{"num_hidden_layers": 10, "hidden_size": 256, "num_attention_heads": 8, "num_key_value_heads": 8, "head_dim": 32, "intermediate_size": 704, "vocab_size": 8192, "hidden_act": "swiglu", "norm": "rmsnorm", "norm_place": "out", "norm_eps": 1e-05, "positions": "rope", "rope_theta": 10000.0, "rope_fraction": 1.0, "qk_norm": true, "attn_scale": 0.177, "bias": "none", "tie_word_embeddings": false, "parallel_block": false, "init": "normal", "init_std_qkv": 0.0265, "init_std_o": 0.00592, "init_std_up": 0.0265, "init_std_down": 0.00357, "optimizer": "muon_variant", "learning_rate": 0.00992, "lr_mult_down": 1.5, "beta1": 0.93, "lr_head": 0.00575, "max_grad_norm": 1.0, "warmup_steps": 0, "schedule": "cos", "final_lr_fraction": 0.0, "batch_tokens": 32768, "max_seq_len": 512, "doc_mask": true, "train_tokens": 220900000, "max_steps": 6742, "dataset": "wikipedia_en"}
MLP neurons of a small language model. Each row is named by its layer, matrix (down: output weights) and neuron, and shows model dimensions 128-255. Each number is 128 + 24 x the weight over its row's rms, rounded and kept within 0 to 255. Numbers have three digits each. A neuron's up and down rows have the sign that makes its largest values positive.
A block is one neuron, or neurons of one layer that tend to fire together. After each block is what it responds to, as a language model described it from the Wikipedia text at the highest values.

L4.down5:075120109130117075148113136097119144159109088149144124131143201130095145095107116129092137184167096119171147138127130101118092153119109138072139152187142117141142124157097096120116105101125127117115124133109122150129182130092158110151112149094110157114137114143113141092140164147131099136126130153125133139161132133186108096166123118149123106140152106100115123115161159123147148115101
L4.down96:149152120092075127114089087114095171124153120192141124130154119159141123190134144087105134128127116129123139105128146135104142124132173143116140128148072106181107123141154125172123145096151072106132165153101087101130109133139079145130116105114128144151155138156142111115170141167145143107114119104150153142130137129140113134146148089181140149167150139108147133106151118156103108136132
L4.down111:110164139162121119185133124135141133135104131166114110149125133139116173167137148136145138137109142108106086130086145151123100171139161169160125165126160093093138169133118144107146094151126104118102117066135133136120156150094128125124152146137095099126158152124139121102096127090099171162108130128110169143145133131161154118159142133122141086110134136140054143143083119123095118140094
L4.down249:153171113121158143131142134154117129101190125114131111108107158136185114099115140134140170103178144119148110098164149150100159163131125106140145124120133126092153149181166124136084115121116146134102115127109087171120139096126133149118138129127156131091148113116140088096107096107176100161130105173123083114138091114080150074103117140147150122189112135104089137147134141106118138132144
L4.down267:157159127101154080131090130123150121124171126102107116099122117168086161116092135118087100128137152155110154100102093146113132112142131114126131134157130145124109149177114146136126124158116083113129144116099125147112120145107113149175130141141134107128152163147152095146099153099163148129144152156153167100115131119084151098125136135112106119152156149098122134125128137153107073141118
L4.down279:140093083141102057152078139081123129159123130132157138111135099114106118131119118125140109132116120123117149136114100078129132086143128128088127125149159128119090111091109119125142156094107130114132133148148108115132167126103074087129140156128169105146078125121108124176148124113112126150111151088164108129131165103122109150139190134109127119105121093144199148089141114152108136134126
L4.down390:095120110138157111122137109206114137091143141099120141133159143136144072174125131129074120152121115117141132117097099143142119123145127184085164148112128092132152138168135104166097105103109166126136108118112121162140168087113129109132126105164139150158160121164145070128124163120124099148117114160122155142126083081132134116126116143135146110146136087084090113147135121112139142168141
L4.down511:093146141137181131128113099112148081085113118080145049125111138133153158103164151113132086117115138105165114127148104091101152097132172147104119106121132104153143145151052145106116115153125127136137137118116134117128127124095128142123115121149136129148127098124148136117168153167116130105136117119130087116158140082118111115150139111089096092150171120144165110129131123123121120088119
Responds to: Main action verbs

L4.down69:160208114101152115117122118149151158137129165140101137108116160135142123135102119173115142171115147132169135108122139177130109147100098112129075126135144144149119145206087126135112170143136125122112135128109156124085104120161134151130127159147082105133102148110083135152137110165125140121125074124109158115096151109083165107155117093136132119108133110155090125160160131153122108119149
L4.down116:134104162109158104137161097118115158111130129162114181121106133121183137129160135107139144115174113082158134185114150151166143122143129141135075128105143080138126130116156160103116121114132111144137147124117133137135122121099158122127106086098133150085109130143152123170126130140118162097148144125098148115182130153131159114163173087175082106140119097141123157110150120166140125151140
L4.down214:090118104106179141120103153130127158136126161108091123090158143092158111129119109135111130098107145092123119124148106160099109125143171078131116122191115193108136163116118153177167126131155107156115149112090100117103118108120147098139169118122130100169109128096148114124109136138135169077101099126115140101120109136128156089132114115114167140121171092122116186116102098125072125137145
L4.down343:110152140111111125074174125140115136146125116155124157121147099136087153105141155143110160140114130128172127118082167114128146146110140125131115116144108125142111100128128109148136181149109111138130106152107161170117082141117162148109154141082158159119120122140125121145146123137150150116126154155150163092145113129128106107165091110153142096142142110140213148113094148119093125129134
L4.down394:134103150129135093152155078127120134128109098117091082121152118105171153150135165117157155059140093138110107107142174136154174144158147131159123151108099115138126111105094127139089137138130100105123105192110120097128119120144124118077124096126081117066164090090158134167101132150128102086096103164150123117131125095116107145132147135118122106156139074122115099087142157123126146172146
L4.down532:109112111149144135123117163144149142141096115130164104126107083152123138082138108138112192093111133126176122114098096181146116164139178118144125133130126159087154095126123156132152153148156115088150122127138140122124114161114126068115135083113120130120099146115149137126135173140130133101169156098110153111136101152164157109124111143106151119131138118160141115122128168165124180118129
L4.down567:117145133144133137129138115105071152142127106101119155169116121147103104165125118119099148112136120163131139133167123118087091122129108099136162122119145092161120133148115117142119156124140095158108117167097146101124135092140095122097172096142156149135123106144113108117145122182094133087091114101172136090137167122101114112147136109156124134165098096109142119132105073093095151098082
L4.down635:103115175118112157081158098135076115105136114068105117159143098116145105137110144149115125126124112128138136111136155128137147113099132131158154141160078108112141109141099143138090114139130174112095117142107110139139146071098168158101103081116139110156124121126102136161129079161120101114126124091173108129111130128126168129141128097089151122137102130127123111121165190107100114133175
Responds to: Prenominal adjectives and quantifiers

L6.down179:086135106108139134136151088146107096130116103123142170165121160098153062136137098117163111079158167121092117084124164165111127107084102127146055108131138124153107137147132142140091082137127097085160100137153131138124145139113115120148143181156115084094124095132125096140155143123064116115096142097149084192107113115151118115124129127096134131139112151145102137119158123105123135141104
L6.down643:110109125128130118101133118168129128172129138132130133147131157117122172130136131143107126109137112120119130104142146138087081125118119161180123079128112126117149096133120141137145124120086110076152116121131157153128134115127107123136133149129092115096127144139083153140151164144143112110130093141180132130160156138146090091120133165134139171133143130139089121118126091104114124135118
Responds to: Clause-opening prepositions

L4.down76:121113117134160152155139120115161149111173152113130129133096116137139104084111145178130158147118108132134147114116104149135119128121156150125161133121118138073115151106130107114126132113123140101104130186108113089154091067156175140108094105127113156119163122133145116114143129152130125129155130122151115142104142136116106094117167127158116104116087132162115084148148115127133090137151
L4.down88:145092079141117103145091126154126142154143169138128082151132083163160164128143129107124107154147131148139121144154055129117150150107193144069139178127124125122134099121153173139162151178140137145126076097161135111137141153110101122133149160146157109123119095131121140110148104161130144147145127143117138104173152142140121120104125099118120100152080082148122120163105153097105086146114
L4.down107:092056099117139079090109109127159132116094138086144146122096143123154102152134122157077154129162094137120131111118138143111108151122169163152144112111155084094123081088155095141131083124116134105097132144158131112130143139114134107163085080160128101126134137121149094078093133114138115126114153169103088110144120124137140123130141161124088123144118120147131129145137105099164155121143
L4.down109:152086099082110122160139184174118106140128152179092175138103126178135129151128149127127126052104097150125131150099157148132110132166137142137131129159141116134118108098133098138148115107108136132128153129118136160135140150144175122159126179155138149111128136154103103124130147111100115160146130136071114176129104124128088121122100114109117132127136132148131163095107143149098181121108
L4.down463:120149150111151088151130126166135104117143090100116135131112108141131154143117160144142123160161134156120157150112142107142093126092159131118176137155134177115121110143117169130134090155159126114096150154141147104132127137153132098093184140151160128098133179121131122155177131134155119109132151128104129131121112128153094144115107123103098105147088110144131122120116173090113110137114
L4.down605:100150144130175160112143138132125158141097144114168138096121132160113155121147146186129151163151109103121145085123159144162116074147171166148134181150125127129131097134176079133140088116106118146100130150129105108158131166114134088067127108116094145092108121158117147168156140136077121136127082119125099135137122174140192121129130126126178123095118170126103145070108152145121158116115
L4.down623:080108190124088137140134110160111104128117083097119137142126118134115134124143153168182150126119140168086142123143144134101092135109123109119157119127124170104119117141134129131114124127118171122139198160133141116108130131125091136142130131140103124106127170143151111170142099115150121176141172148131150108127072150158084117142107165133113147121133134141141138095132149098131135180157
L4.down658:086148084119146128113147135123034094150127125136061133091123076068132123104110090154137166119134112109148135110142140093121137102091103119128094088140120107098161158100082123101188120151124144122104118092089107144147116124131123141137091116138117107123102137104129148119102131117133111116140122098130140165145118137132087122110134123159091111118141115075113180106166169127137133117158
Responds to: Digits inside table numbers

L3.down188:155133146093142144133144099164135116095100124100144083101107147106115155115199153125123110122148133089113136114158126144110127103146108133168095096145127141150138138112122117138108125121116159140111097109081112127112100081174092078128145113148174102097121149165162173119099150164102152129181139075096101121122155124113159135092084093140109120138126135137075144112172108096122100099126
L3.down465:145136120119167162110191124145115093141137112141127148108125159084135106141130166153102110137147075128110155116126136097095168133142117104171153128142158109133170122124123146118137126144193139119098121120122111160081136129154165129133136148108141136146147103128108092122128137161082114128154131117155142125172126128135173079102143095098121132139131091079129098145117151103132142134141
L3.down548:132161111141139124165157121136107116175119119115125134129162140125130107133097121111120129124166148136131153116164132144131174122131123139114121143128101123113138155145091095112101137137168150082135175133090154141138196059139153155108148157134150158100166100158150096159118127120127096095124131119126114124142135108124131141134143128117131174094112102140104079126062161108083157129099
L3.down582:125142129143138117121181172154099139105090143114163123116112139166169173133128120084090136108126139107132113120144152136093128113132091126136148143125138127132126109120086130177111118096141133128159134140173158130080099145132174107130097151127111102138139145088133132147140158120096137147166134146171094155097184090131163138114103158142157129136169122144109119137151164170150135098162
Responds to: Temporal clause subordinators

L3.down89:125149146153105130120136105103108115119140110116129143106098149144107144129123087176109105105156125090106119142152123148111142157145136099132142144156141117146163117175092127175122115099121125125094132140162063147123155130089055142131107091102101103104113144098138105117119098104133142113152109126188119115159139123121149115146115141124153103127133167119117120120110132111153148141143
L3.down156:102146129152095089114136139124115125122152096089151106158120139153143118129107143133111126088139144109134114182166106139127105163113112172094156127158108101070101099166195152154124106119145147115121154168122144112120119119107116112137103116098138124123110114129127108147073074123096117120131148118156126131109133132107083082110141138146145145151102129117140149139116115181109119105118
L3.down262:139181173131134137135147085116179128113154120099124123094085162137092148088127146113116176117118145127140146131157113129141119172137112115132131135126116128133113144136136147132080126133095135113100121122136088179127159148145148144137094149127136126123098141127141151141148102136157132137096074118119131116135119131095126112084129140152132143148152158105089123120123156139082161149127
L3.down482:140137128143151150120140115107157109139129121060127105100155149154153156163145146137164102119100168136169132101161126180084158141112157142128148130122064098167169138180107137173106116113107138157125068110101132135169183119172090129134087114140162077092152127141155100150113139133145154130147098148149149113144109092118173153130140095091118091136164115099100127159115092121060109121131
Responds to: Main verb after subject

L6.down401:130106154136128120088120113128091136114108116118118124149104124160130145089126094130137112151125111116085160134136121141133120150121107109148119086135119155167113159133127099126109152118130201132078127143133088093128160090160116105125088119081090136151125127131117151165136090165163127116127141058193116104126113136157139120116103112190089105122115117081121117105147153120160133135131
L6.down470:155191097183133112115098116117121113157125080148122106127109135181137115130173165097128103125139095146143093073167091156114140146108138137173113157173137124123134127140094092127125133070123154128123096154116124126111090127155141106104134091075130093146102135089122154140114126107136147091093137101127135128122128122105184120157145132135110101160120167101119138092139162140099151148125
Responds to: Prenominal descriptive adjectives

L3.down21:136151129114134099132078194194140093118140096128124134112160156169124137116147130113158146137147184122119098163133129080162139164132092112151100125146127155126168104136151140142146126123114152138118104165103145133107091140119089113142105144115109096123106137131105131121156169114132099129142162101119119161179160140144130103146075130159122099109119166096152121076134159127112156156121
L3.down273:127115131116152116127087145110157117120127133117113159097136112119108122112108133116110157164143135161059085124143120168102120158136155139095140170159155124122141112173090142157135112151077127095120149096159102149143114110143086105123114104119099108092172136154120116101162135166129159125101114152121152155136142124176130113146135096106111079149134126152071162122085162104117142132127
L3.down539:123144125126107107152109113136065147094131144159132089084109094138123128152154135119160152115152127097093111103169171130154109096113102097156084089116168103117147142139112110144142137174145110146074163139171106147125105112122118097160149170122103112121125174159083110104128114145098118158088152135140108112155112152143142104127166171119108076089145100154085174146129099139131112121099
L3.down583:138115151158134149111073127120121163151162172138109133144116137105106102120120159112062146154155136171133125106134105113081099170109111123135094115097137130100111131148119112140150106156131120128120123146132126127124150136104117114109170119091111114139121182131096112157158139156132130137125110130119162127102158097127118103105098149120168103159140136154162100119123128137107175098167
Responds to: Past participles in passives

L4.down43:132104095130176128130088140135128125159105144097121101113089143142159120153138136101147151105136147137105145140150103088156099128148134135134118113136149135155143091124127098113155124117126125102137100114118125125124115099148155095154127125095127148125077150160135124127101130140090079105096119124134073167161170153129136126127108121079155101127165156137107132072136166103161116131091
L4.down59:063156150148121153142136132132123123144169091123128183124112148142155107138151097107135124126118124126148147137067123153126099160160135164128128121124135104077117145172132130094161099147170157156159147112131137134160142158126204134193160130145112121117138114146111124103148079130155131182089086134140134091183091116107134085133142115166128072142095133133098148143148107163124147091146
L4.down150:091159130105149143118090118131122124148157150116120114098164158131145165157113107083103139142114106125162119140167109118132103127103152135135174099113163097113143129105127147142112146141153175108140134139137089150149170127130129109169122130122175162103146129139164119099117123115135103166142148127133127069117126108112132129125151089146130149141130082129115109153166119147115108154072
L4.down187:137152068117083071114147150139134172117102107094128090132175118180102156112117137074128154112147155113125148137133140091145132131128152137122164128169127104075151110134117143107118132149153128101101100136101116180118151095143105117153108168146112101084125153121152110114135155149115138129131114160147150106178114134130140115103165144118107075134095149138106129116149178086167130152143
L4.down325:152085162117115117107157105093169132169146129133126137098121096138061116122135136131123142134176139144103134082164142109112142162128102109127134132130136112159137091167125114129140148150114101119081174067141103168121110136126114130081132132153120139108163107147136144111102110113156149102107085143133148143181162170134128100104099136114143076149154154128118125121139155150158150105131
L4.down410:110100146097130181148151086130122153160137123136154164125112094131138098172146080154129123141094116135152110132131095083094142135118102138137122137167114105102136140150159138103167141141113121132134096140105097164146110119142144168137159107134123107159165144167106111123139130117119140132097137139135074123114146094086125113119152132141116119107113157100140105135162135112110159097127
L4.down581:119105152184141102166138110116101122111105149127117136163140152131130118116127161139120138124172101134122122150098125129142156115106140118134157121131133153131096111104119115125102128140162126131138134156140144133105112158127100122112156118147141122169152139121079141146150157086095109114115131139171128152169195121145114125117074132107184152118131101135104132148133151183163140101139
L4.down691:141108130170115140128150115105132136161145125147092148141150153105179112106095098152100140108134174159139184160127119148102106156129121180115150126119157042115124114104133131098146158056142136136121161129119135119148154159114111108116135158149129119114156116098108095163111187141116117110128143119140137123126135143132132119116140165150135099113160136138186134140186120130096141098111
Responds to: Time prepositions and verb endings

L6.down308:162178122127136155115151131134133110105159096139103084098143151120149137111124171153113124102160118123115137093099099178155118145104139123137112119117120112152116105154130139119130138155152150151123139140103158116158146117115152122134139096132115126110165145133137117161117152132163126113121118157144148100128072127102162124116104121107142144142126120127049156129138097165166097145130
L6.down584:122139123133129124111110144136140112094140140125157134134107159168121130133150151102126161138165108136116118103138110111096131131109125104135146143112130128143123151158127150156114079143098145086091162115102105150146160119146112149119067095104143161103157120144120164125145135132126108141101115165105148145195137125102163087157158120126130085127148161140060145147128124109109160150146
Responds to: Transitive action verbs

L6.down655:154131153141099122124126129141140145107140144139112111128103159093145118146115136132127127153107146114094129114101118137090095112121131123105114148143097090156097144146092151128144135121159173137146157135083116112163120117103147139135096122153156145143140111145143136115130138127126147132162133155096095117125120095087139112126144140121123168169120119132119140083123133140178165114101
L6.down677:148119129131141145146120168150148128112130128093148142098127086161130112134119143162088121163146156148110137119133122055184124143171133101104109155099117120154113099144120134139125093152135114108116149112154121161087123111116114157183160149105107122101094122127104129119142098125165133146108162150160127150162104149129112106154155124121146126110105129092141116110111138144169151143150
Responds to: Clause-opening prepositions

L3.down90:069154128080099142134108133119128121082119125144135111120151152140130184101147172113096119157093064124184166185110138109118120120137141155166181110105113116107135108140116136118115129146135128143118125144118128149159077119105158157139100121082107135154083154103119144126132092166137126132141127133141159143139107144144125125153099106130118111136113128140193143101107203140101128116132
L3.down139:082139126098154143130092138124138138137149155149138128150169134148125185079135153179105146120096122136152106134161134157120137117114155104142125097152122147131110116136108142127149178141122120157145126146171125143100137093145129129138114095135108125181143100154132149139130143124147132150120146105129103157149100142103135124098079159074079127116125147094119146116110082132094110107142
L3.down217:087142126089151141079108110145114131116100129145124108132125132120125154090145156174114157150120145095136144121125137132111105128155097102125138112150141120119171096144154110138136148185094119142153124167146163119092131136111176117147167181110105100152092101103147133133156123087159116119159130136139104117120115163110117117151146115122101122141108131160184132102107134127124104178102
L3.down444:113114120147124136131107147098118130104167072167141127114119160126116163172155105169116101152109140124155120128138108095091158122165097068175104162154144110127110095138082144118114155137154158139122128129111137170098128122148146144088131115171112093139115133147123145122153124082144133132119096085130143092139123128112145128171114141091103124115185126153127108137129118150146147145129
Responds to: Classifying adjectives

L6.down151:113079135129123132141127102126096133167108098114089120132135102141140147095155131152148147119134126067139158103123139135138108114120156106113102090150106145146084100175136082147166171081142120136129130111148148135171154120125129150105126096126105164100099156144120135104130139162125103139135108174125168120109073122131129103128155118096126100139141121112099192181114129126098143136119
L6.down536:130105130118113148152131114151101158143157150113137139120146087158134167168130141176093105156137143092102119163078149122158134127116122072123139122138121091130097090171098108115081158092139163153095132112120106124151131098131131097118109135118156170149105167134138118173089155116094126125139149110098130125102117180129097150136114161113124126119113105106145149097125158153127109124154
Responds to: Mid-number digit chunks

L4.down26:158105164097142131119132132101126154161108107147140157159144092088116178099127113105155127165128125097122100159105147117116089115134140129129157155150121128131096089133134115165141126057112127098097140150146129146149098144137101112135118143101145093132099124114173151121135136117080138114167137120127139124119152151143112163135143124076085101109126107142152128086123141123110147162151
L4.down115:103110132105139166155129153105133088142116130096123151097125134147103159093114121123104164122133114151124110098154155084112112162143169093084131130141122104112136145146124130130130108138128092071111108101168154145098164123092081103135172178127094142097146146150120135075171139145118147128134127101150132137096148133116120113146108126125171079172153167142197121103150151117104128189132
L4.down346:149154132117143116132087128117100081104095123144122155102102164162122114140115190145097139106116126142136126138141153161118097169155155090134125143123153142113142134155078135105149119121166138143107131173158115109121142093122132094173160117147130103088153094091095113107089138116151100124140157135150127147177121137152113130096120110126102082143113151129127067122124156159131140136134
L4.down403:119143124111108153103112150101143095097159131119151106116142153077132102092119172126136133117128107059126102100125094123118094132143158145144128079144109148099111088092118137129145117156087162119156111151135180103103122177123092092128133135142061147093120118117107140118123140108135138099162108130105132078107104153141093120124170170128138101148109131144145123122125122087128109170158
L4.down456:118130124138132147132095118127110107126090160108145112086131138070177111106129136126085148077091130113114139156109093148119115100120129123126157138127134097132133150092095145160135153174161132116135125101140095098111101147119104105134152126124126173105123147121106081053101113130144127132125137153142156147152116075104139115125113138121110129147131124139150135172131121110125148130164
L4.down533:149147131180144099087130107135136099122167162149149105084091135141100118147120131144115124125083122107127139128170101090111089159108122133112147132125144151121155107137115092121140138099139153111112119096147088124132147122091136112100145126113168103109133098158136142121150133149163164140165133131138128115145139080082135138094150142107118093130098148125113115136135094167118093137141
L4.down549:131091118194136108111093099130129149112145131138140120126123163146120119126150133098057118156085154143102119132148136179089111156119120116094100140164108150125152090120102119143173145125119109140097132095124096105147117175130098085119133120137139110125124117112145147126105110126110114124157105133162113115131172114111102133150141084102158086121147126094120095112177122153088158132062
L4.down561:118096143121100115123160137166109103142148117096132097135067120176112100142090112143099143165090094117097110135111092130101123151118114149093129112137172103124155155139112110144098127136158128126158104119131109116174127099123101091118173105109129086110132118134139162156150138148106108132118175153127150103162143163107117161091129165154120093153124124130154123118142104135124149106093
Responds to: Passive participles and perfect auxiliaries

L3.down132:095118134119145108145146105173128175140106155120136173105132131097109133123150139103142163165111135114091130154110096127146124110107143102138116132171154164141137177153092128150107164132148133116125119122126131107089073130120100095123150132128077067113104121177136127132108103157119142126158144106111118139107158142158141125143136117156109142137149134177089162091147106122134135166130
L3.down414:138114109133151115177089134168128126106121123098130138144109183144105158097097129117183166139098103093139091122147134098117118148107161088159119128081122133139108174096120189165141169123166127046121121131123145158125133114140091087152128137161106034139166129157130119073120139108090141156158152106089116111143153141091097093112100119129154159106130114153112084113131116126160120129105
L3.down468:154109113116154104143108152143135145108117134105130134146140122130155121150092143122184100148163126178097086101110103131107093135090158133130180147188127076136148103128132135141130117122103105142142144119126145107087117121141139137065158112156137077149093112145083155085103108155112126141105112137127177134159133141101138050130098144083113139095107091108130135120093092117117067160076
L3.down601:148105131149148123171112144154133133115052115129151147152157108129169101152133088083158094118086091113127172122117162104135144129150154115127122131110132143156131126108162140132116166104167123102112167109165112140108169121112118128156106121108157122142125118121110147097153140185085119131138155111098096164119196170142109117090084103109126096059137144154095123132122104115169156123115
Responds to: Plural noun heads

L3.down294:090146107102140108142142185145117139163139134141127130096136093106153146117113107160105169116170134130106164185106082106113113163101146099098113119143119112134150148160150127127128138141129159171125142170157141154109144162119133148124120111129143121168097151119102135149131106127162146135076162179147148078142102099105064134163096173128164113143153095101170147120126109115140137127097
L3.down304:079132098139161172157135172133121172109113135149136106167109144153117136110101100096132106110113101145123156137124127097145140123099127109103113080135096139105192162132119120132141136126132162138114158143121090115135081103120145166110154128138128129110094125135148102174111093145127143155190149090127151128131101135129093144156148100100145158094144104133200110139134150141120171114096
L3.down507:125139126137130107116092102130110143151114104089135163156116147137124142154136126119127141145128190139121143144123151120123132132140101179114140134089114142142105103120131133079139132076137182183105119106114135129151107146139074134130136151138157133132113148110123130181140106159142166098128156207132116106104164145128146137140141140135133117120145099147163149099112181154118164092175
L3.down633:105117108133126116108120116110110115088142161124090094112109106130156092148118152128125125115139139092125166173140127113102106108141193166122149055101118126155139156136154108121134143126124145185161144124153113153092134120121144111156123128104146113168114154143147162113107113153131119133121146160145138126105120135114112146129130143096136113128132110097208170132110081147072148125152
Responds to: Nationality adjectives

L6.down4:142089111171128113189132131125130115133147112102137169146145103133130180126178085083140114140134142182104129118125168113088129117172122121131116175120121091111112178147138130147136119103161106126128128120158132166110126104125083140155147176176152107132107134140086079114102096179113141131153131136131138167176101125158132137117122123104111065074177140098097140141094098133138146123144
L6.down202:139095104129132157128116151133147140105124144139140114120097160127100126109108122097079134157074152104120112118145079132164127102145131099129144125135121130140121121146101181148154130141134147095123120137133139148106146104116124152131135181150125148096129096150111135101123121117127142112103129156060146135126136168121092112169096144112132119108146102113128136125072190139153176150106
Responds to: Past participle verbs

L4.down104:142092116088150162105123106129124124148145105115146126140121117145092140127143099127133134116136109104160114161113104140165096097066153098123146108129095105135115061134141147175130117149132102142127173131119141109129128137142106139139106142073122156137104150133132134162124124129112121162126117162102147181059115115126129117148161119158098140152153127162142132134127134202145136154103
L4.down110:126134087145139116128127129119116145144154144103127129131152125157172108163120138077124151095109154142156132149134117105171126147112151180128104112115164142110094130140138126136116122149128161117136093135135155134157112103146093122123150111134142105086136137103095105102104155178122103135168139121129153144115158104099119122097132116110160089123140094123066123159150137113151094132131
L4.down118:129151167164143074151102105143115109158137110148136163149089142141145159143125101141132099160186122110111100124088161146107144161119124133165131169172121152119085085120121160128118101135103118090067122154125129159121095141087053119151103124128151136127133146130135146123149120146106153119132103086120155159139113109129080183137123135132134081068127121146095173131098123143146131159142
L4.down445:145115086115148149188182106158173083155130144128099126141108141126141143147148166112130141142132139098163142144098153145098124134144101127132086110108127109112143163144132144136129118129130176092103121144167122152154083120133147131101110148095142085087119130169118106139121146169111143151106114103114115146161142117159146100158153139125104119149152135117133124124114121134146104140104
L4.down523:124146120108157181092142158092115102098110138117125094120115168135149152107148136108139186119104113144111125096109151155113100152132105151203076092096164099154111103084143159138114103141119063133131146177169117119126133092154093115127131122106140095149129137132137122081137141116117115126064131160131105097125100118126127134145119119138121110171157112150106122116155110143140125179132
L4.down534:129099128143109103121110145110131117154170137125134133112129139138168114143152148165088145135171117156125143138178078126129173170089131129111122152108124104073154160110155099129128151154119179115119154141105146093118149153126105107143107110093117148108098128135132121136128143137098143124119154160089172087185153115088112074131102132131149106148152141125102176135150178168122158154127
L4.down640:153103089117091079124095146146150142174188143125128131110151145087175136145122146127186125148077120135149117139141178132105123109140133154171108125118111125109173121118129113122127125112121085120114095142082134131145099126143115115134134118088115172110089116172138101118092128132126097131127155151140127106122122163103108123090127145155175127150147196190111129154134094126106121112148
L4.down657:119132138080148108129159134128131134124156153126126104095182148131084143077090104129161120089107179165137103128147106133107117172146137124135141139130132092116135117136130132121116144159110169136141122130128127156160133140102149098129131127156110110133133083144131055115104106134127109106155155144169129117148129150109178095124175134108130141137119129104089191130140148117124128124125
Responds to: Temporal sequence connectives

L3.down27:124091129125131144091130114130124157105108157101102157125136146156105119122090097159148170170105119115136093146092095137126155065122122139105130120140121129139139157142143125147147127125144107147092162094115105156157168125152101185098116140142126132149121144103144186166132173118155137111177186093112110088127116199124126164089120140119122099128154147149111124117161166139146110142156
L3.down147:152145139122120097131136152137150144092124114132137105157140110162161146147133144135107123095122104066130140132096165123116116101133103118063130145117143115133098153112153149117161170131161160136158105135086123148129077143080105130117097115164166116137144112109080125092156146158109159206122128124145099174117146092118135140094165154127095146122121124105095152130161119140149147146119
L3.down645:115165147138145159126146136149137113086123125103145150086145139132108160117108127117126143113120142087092167101119157105134126175164132112122109110134133148131131127142127134152157131157095140114141141098154150094132133130132108121140123094140188115093131111139139155158184170125144126092115125094141115110131160175098131092149126144095134119147148131096107141125102152058162101123098
L3.down671:107106106170154116097157122141115116136191089081103161113138133165150164157109144152158148175138103116144137130112124113148124110133133125087101146112117131144169145134112128098121170106088150131102114140137092126108117147132105113103088120131127175132099175152093136150166129126117127119139094116155104119132130158091166120147093116065141100172140127118114108099145125147097158137130
Responds to: Numbers in tables and years

L4.down135:146135188136156096140141111156136142107138168138149145111100117114131107104114082103090139131142113131173142120167128131134132161127181157134174088123125132166155082132130070139113147097083161130150099163105147128118094148107081138146123114130127133099171130110099092131148146101096134100096111159121150152117115141125110121127115127193140116114115117094148137153079107122157119146109
L4.down136:091100092170115106153120107153111136096121120135143136117142087114090086154118125153129103134137137134123134145135080130123125193103174139127149082096137130125131087147120123087145140124143158145136102123119155149126167147150139119122141120126111106149136211151146184114067130131127117163150124127133116176164078141135095128143134141153130155173113107110121133117108126118126113142148
L4.down190:120098132138125100156139137093149174104151154109145089124087135099140119128116135039124139124130156150132108147139148160145126141115112156090159138130144138105166140119090125155162167150079164125165124129128090143128088141136111131119143142101147133106112141171163105143085128129134128130111151139162140106122139162141137127138113151126153121128165161118155130132141099187102104092094
L4.down226:128149099095080101167140097100125109107154199107156135123144112134148095168151131098134101140078161154133146068139125155193142137106135117141111107115082124100125152157107124134128092112124149155134120134123152091157122110093067160139102119103137155080116151126118078134092156138143140140130102148120107110100099150146143125148122145149130124113139114131146139131110117131138126104124
L4.down316:106129123146122171131129093150094120118132140157123136101109112111138109186100170119121122140100126138087137092144160106184122201145134135139121132121166181130183114139132117126122168135138094112109132144135170147162110097145121123154140087101138050095110151163147128147147150104139129128079155093131150124185158134134100147092101120155139110128141141120106153098130094096117152163174
L4.down379:110170126140102114114147168120109090157120124175115140100126089140152113120180106120092182131116103131169148110092155097102190165173134117080116140108087082151124107134138131115157151108145114139120097136120098152143099149111109120157128148140137154125115127097109135133155124157110106167110167098113148113131144124153138166157122166104134115188140119116144131130157146135131143107154
L4.down381:118115128123163164144135161103121180147118133097090123144141138106099131120132096128165127140124132163151127102093116121125125114123154117090123120114138135112152104150130154132086136150163120169129123101094145102162151149130125179149128164130108161117070104119150122167160163136134161170188084100106154185125148066166123121141130131091147151106103152128104097141130133145120162117125
L4.down548:068107161134133168172125126117139131117137157132141152125112117122138130137147152134130131175132121133124131125107151150154121145104152128114128115098116123180144149122103150143115127137151136116118084164098088137167106167104137143138133109101133138157095134150105137139100183110134133133101125124134146124093123132132134095172131142152121101133151124129168114154143120114148115140163
Responds to: Nationality adjectives